Weights of a small GPT-style language model, trained from scratch on English Wikipedia: vocabulary 8192.
MLP neurons of a small language model. Each row is named by its layer, matrix (gate and up: input weights; down: output weights) and neuron, and shows model dimensions 224-319. Each number is 128 + 32 x the weight over its row's rms, rounded and kept within 0 to 255. A neuron's up and down rows have the sign that makes its largest values positive.
After each neuron's rows, "fires on" lists the tokens most often at its 100 highest values on Wikipedia text that the model never trained on; "raises" lists the tokens whose logits its output raises most directly, leaving later layers aside. A number after a token or word is its count.

L2.gate401 [149 172 135 163 138 141 139 104 111 159 161 173 115  87 113 117 142 138  59 103 128 110 165  67 129  86 158  75 113 121 130 114 155 162 116 124 161 101 149 123  95 120 185 169 125  64 131 121 147  73 103  95 160 117 146 111 114  58 182 134 157 148 163 147  98 116 103 105 140 113 118 147 115 141 156 134 145  95 166 124  97 151 168 121  93 120  96 143 161 137  77 144 137 124 192 134]
L2.up401 [ 74 182  99 175 138 145 150  91 139 157 162 161 164 132  95  73 113 102  97 184 111 113 130 107 161 153 130 131  70 103 125 124 167 123 116 130 178  95  97 105  97 123  89 124 111 116  96 129  98  72 118  60 104 112 109 154 122 123 153 137 123 135 187  80  69 114 112 112 115  97 138 134 105 128 135 103 147  79 121 189 133 176 164 138  90 140 146 154 161 161 167 129 185  81 154 119]
L2.down401 [109 127 115 177 192 128 131 173 136 116 121 164 159 122 161 107 126 137  91 123  87  94 127  86  47  89 103  95  93  94 198 124 137 102 136 112 158 114 176 132 160 139 115 147 135 145 122 137 206 119 116  88  93 155 163 154 191  73 189  78 132 137 174 165 148  93 103 103 134 203 152 111 145 130 135 161 148 138 127  73 158 131 160 112 101  93 144 103 160 100 110 119 177  75 161 110]
fires on: " co" 51, "co" 23, " Co" 8
raises: "urt", "ats", "ali", "al", "ck"

L2.gate566 [193 124 166 112  61 104 115 144  74 163 158 143 180 124 160 150 156 174 106 125 141 120 165 142  89 108 154 135 174 149 150 157 174  90 151  66 164  88 122  79 116  99 106 119 130 160 177 116  75 116 125 151 151 130 125  66 108 132 121 126 127 144 141 166 100 142 154 101  99  86 165 137 115 128 154 163 169 170  81 172 118 207 115 180 127 144 153 135 174  74 102 143 151 112 118 133]
L2.up566 [144 143  84 140 110 102 114  77 106  58 111 182 131  88 230 108 174 143 161 125 109 161 119 117 132  99 113 147  92  97 137 100 138 157 136 105 179 113  89 163 113 140 129  78 149 124 133  88 136 162 112 129 138  48 122 146 154  71 107 160 139 113 132  98  90 128 166  95 144 111 118  92 142 176 140  93  95 160 123 150 169 145  76 139 132 146  92 111 102 143 161  93 130 107  66 144]
L2.down566 [118  78  92 134  95 130 158 161  57 100 141  95 172 163 158 118 124 110 165 141 106 113 133 174 171  96 113 144 108 143 110 111 131 145 180 137 159 133 131 180 178 129 125 123 126 165 134  66 118 120 112 123 125  62  85 134 156  75 147 112 168 151 113 160  79  95 124 116 169 194 139 174 144 159 120 129  84  68  59 129  72 139 113  51 124 165  89 119 111 135 121 136 126 120 117 153]
fires on: " V" 55, "S" 21, "V" 18, "van" 4
raises: "augh", "uit", "ult", "uter", "aud"

L2.gate696 [123 133 118 102 127 131 118 138 138 136 136  99  89 164 121 117 104 171 100 113 106 139 149 183 110 114  99 125 143 169  85 106 130 143 178 143 152 118 115  76 109 110 176 140  66  71 126 130 116 156 129 141 148  61 109 158  89 116 146 147 101  93 129 140 119 122 112 121 131 108 140 190 140 144 163 132  88 113  66 180  39 147 121 108 154  98 170 119  92 105 125  46 158 140  22  74]
L2.up696 [ 97 122  45 104 123 175 168 107 110 100 166 169 128 145 108  92 119 105  92 131 114 134 145 165 112 105 121 126 135 172  85 134  97  96 162 126 140  96  91  70 152 117 152 148 137  78 180 143  97 123  77 140 113 105  93 114 139 133  94 178  69 112  95 124 112 181 123 144 146 125 185 132 162 136 168 125 153 136  59 227  96 122 132  93 158 141 154 104 143 130 158 143 126 108 101  94]
L2.down696 [115 161 146 108 119 124 159 123  75 107  97  70 154 121 123 111 156  85 146 147 109  96 108 191 151 159 166 133 140 171 112  81  80 119 147 165 149 123 103 168 160  98  98 147 108  73 150 142 138 124 112 168 140 133 108 185 120 146 106 164 178  96  48 139 120 141  78 191 105 153 142 118 102 140 156  60 111 144 171  76  94 168 111 140 152 123 145 195 113  98 111 124 120 170 138 114]
fires on: "s" 27, " th" 10, "S" 7, "th" 6, "ous" 5
raises: "uit", "ual", "ud", "ult", "im"

L4.gate350 [117 173 184 128 123 149 132 117  91 112 151 139  64 108  93 133 103 110 144 122  59 159 144 134 147 117 104  88 129 135 139 134 151  77 195 129 122 112  85 156 188  98 137 130 145 182 131 104 135 101 142 201 114 134 113 154 173  96 145  98 157 181 128 123 171 129 126 114 101 102 143 210 104 141 127 180 124 224 156 146 143  72 108 157 102 128  85 135 165 104 114 107 138 182 135  72]
L4.up350 [126 133 134 108 136  43  96 144 158 144 160 118 139 115 112 156  93  96 126 154 124 178 141 109 146 142 106 111 131  75 114  88 104 171 169 159 110 149 201 131  98 111 161  97 144  70 130 136 117 120 123 171 165 112 106 133 108 157 142 118 160 130 146 102 128 145  39 113  99 105 139 179 145 153 110 103  77 139 196 130  57 117  64 219  88 148 127 148 170 122 185 119 164 189 102 175]
L4.down350 [193 104 167 136 156 159 167 136 145  68 142 130 119 101 176 100 159  48 135 153 116 136  52 146 132 152 127 122 148 185 105 129 125 108 109 174  98 126 107 164 112 145  98 142  92 109 131 100 162 122 121 134  88 203  73 156 104 132 178 132 180 157 100 120 148 132  58 125 132 152  74 170 153 185 166 154 141  66 158 134 117 115 114 159  86 106  46 162  75 139 139 175 124 144 115 117]
fires on: "one" 15, "ona" 14, "r" 9, " of" 7, "za" 6, "'" 6
raises: "rd", "ld", "n", "nt", "nd"

L7.gate40 [150  92 135 143 108 130 127 119 120 141  85  63 129  84 181  63 136 165 169 180  95 128  97 179 115 144  89 145 148 127  99 127 171  94 144 119 143 121 172 129  59 113 147 149  77 152 132 120 129  95 136 150 163  80 121 110  51 176  84 101 135  80 170 139  80 106 180 149 127  66  81 162  73 104 116 120 156 155  50 103  65 109  79 160  99 200 126 118  32  50  81 120 141 155 116 132]
L7.up40 [ 95 142 134 123 151 149 177 132  84 124 114 167 171  96 128  88 118 124 110 138  40 201  63 154 161 110 148 102  99 131 161  73 107 128 124 158 156 108 155 135 158 103 164 121 137 115 111 163 113 139 155 122  86 163 119 102 107 145 164  89 122 139 149 102 120 176 113 140 128  89 159 167 152 163 132 130 102 171 160 152 115 110 132 183 101  98 180 115  79 109 141 170  77 109 195 172]
L7.down40 [105 139 156 148 182 123 134 146 122 141 101 100 152 132  91 107  88 110  99 139  74 130 126 165  87 120 162 115  92 124 116  73  97 117 106 124 103 117 125 167 138 179 148 115 128 157 107 146 179 132 149 132  90 177 143 163 160  79 137 104 131 155  96  70 141 109  80 139 123 148 178 127 140 201 123 100 163 108 154 126 166 108 101 139 118  55 101  92 145 107 182 117 131 132 128  74]
fires on: " as" 20, " until" 19, " since" 18, " Since" 7
raises: "tt", "pt", "tic", "ts", "te"

L7.gate724 [154 139 194 111 128 132  94 126 154 117 153 208 128 146 172 138 129  89 154 145  80 130 161 153 142 125 102 106 118 108 124 122 136 153 125 102  95 147  90 149  94 121 139 113  75 163  87  62 115 110 126 114 143 128 124 170 144 138 123  95 129 133 103 120  79 139  87 106 134 112 146  74 165 122 142 148 149 126 101 138 127 148 181 166 129 127 160  78 197 121 117 114 103 144  76 149]
L7.up724 [100  77 197  95 144 104  97  82 160 142 131 159 114 114 137 127 139 139 110  65 195 106 114 142 104 139 150 114  79  96 164  83 125 137 112 112  68  82 127 168 132 116 134  76 119 133 151 119 123 132  42 131 109  90 179 136 132 168 120  70  97 105  98  95  88 122 145 116 188  69  92  90 164 187 122 148 104 183 105 116 120 120 169 155 137 120 126  85 135 122 157 125  63 127 127 179]
L7.down724 [ 84 175 134 107 135 124  74 154  96 104 127 100 153 117 111 100 109 149 122  75 107 170 118 125 131 147 113 113 147 105 154 106 116 184 131 100 135  85  69  77  97  63 130 163 140 106 161 132  70 143 137 123 112 146 116 127 100 174 107 150 142 112  95 114 143  69 151 153 108 100 109  80 146 119 124 139 173  95 155 103 143  89 135 201 121 155 101 102 117 123 113 187 163 121  94 119]
fires on: " with" 12, " like" 12, " of" 10, " for" 9, " at" 8, " by" 7
raises: " them", " themselves", " him", " others", " other"

L2.gate664 [167 162  94 148 139 120  90 171 134  93 111 164  65 152 106 152 139 143  68  65 141 113 126  90 105 160 157 116 154  93 150 132 108 144 162 128 166 121 173 121 141 155 152 125 123 124  79  89 102 130 115 152 111  95 119 138 170 120 179 128 129 173 107 159 141 127 157 139  89 143 189 149 110 109 209 119 159  99 138 114 111 209 156 119 160  70  93 111 155 152 164 104 127 171 149 110]
L2.up664 [137 182 130 151 115 166  78  98  93  94 122 203 119 146 177 148 118 141  59  85 135  95 181 120 120 177 162 104 128 137  95 125 125 157 138  61 165  75 196 132 113  98 171 123 108  78  77 111 147 125 133 134 126  86 118 166 167 121 202 134 147 121 178 163 114 144 151 128 142 149 200 156 174  96 168 125 140 128 118 155 127 162 133 129 115 109 143 161 149 153 107 120  65 144 158  70]
L2.down664 [173 176 142 123 126 134 158 168 108  94  76  97  62 167 180 140  94 151 127 157  85  99 137 100 139  79 162 141 138 130 104  93 153 142 159  97 119  99 146 162 199 167  74 179 155 124  45 112 141  91 148 161 120 136 122 147 168 106 180 147 100 133  70  83 113 126 102 124 136 138 164 138 147  90  81 112 103 151 130  91 126  80 130 151 137 110 123 138 145 115 151 158 181 146 130  97]
fires on: " Tur" 18, " ri" 15, " Bal" 6, " Bang" 6, " War" 5
raises: "ning", "ner", "ance", "bow", "ows"

L7.gate823 [ 88 136 136 138 102 159 124 129 123 189 111 115 138  91 163 144 133 123 183 161 169 106 168  79  76 129  86 194  96 135 121  99 102  95 130 191 123  64 109 188 173 138  71 119 165 118  91 131 136  77  61 168 116 121 139 143 111 118 167 123 114 178 132 130 138 110 120 114 114 158 164 113 105  91 122 118 113 114  66 169  88 104 157 151 119 128 158 129  76 190 130 138  86 136 152  85]
L7.up823 [ 98 105  65 136  85 175 111 201  77 150 133 141 168 131 143  87 126 131 138 125 120 114 125 119 143 187 122 116 136 169 136 107  95  87 126 105 154 127  91 172 166 163 111 130  52  87  91  92 130 130 185  84 148 112 102 188 115  89 114 105 107 141 123 129 123  94 118 146 138 128 144 146 177 194 122 118  93 168 112 180  76  85 137 123 128 122 114 119 170 161 137 156  44 143 150 171]
L7.down823 [167 152 131 164 138 147 122 144 129 193  49 102 110 144 179 123 143 149 105 145  96 139 129 123 112 103 156 128 134 103 120 174 130 108 141 131 123  80 127 145 113  59 130 142 120  68 156 123 157 145 124 139 152 144 124 152 182 133 134 106 166 163 119 102 106 132 124  80 156 117  97 106 193 135 183 132 109 150  57 150  83 157 148 135 102  93 172 118  97  98 134 141  91  81 181 140]
fires on: " in" 24, " late" 7, " early" 7, " (" 6, " from" 6, " between" 6
raises: " 1987", " 1982", " 1991", " 1986", " 1971"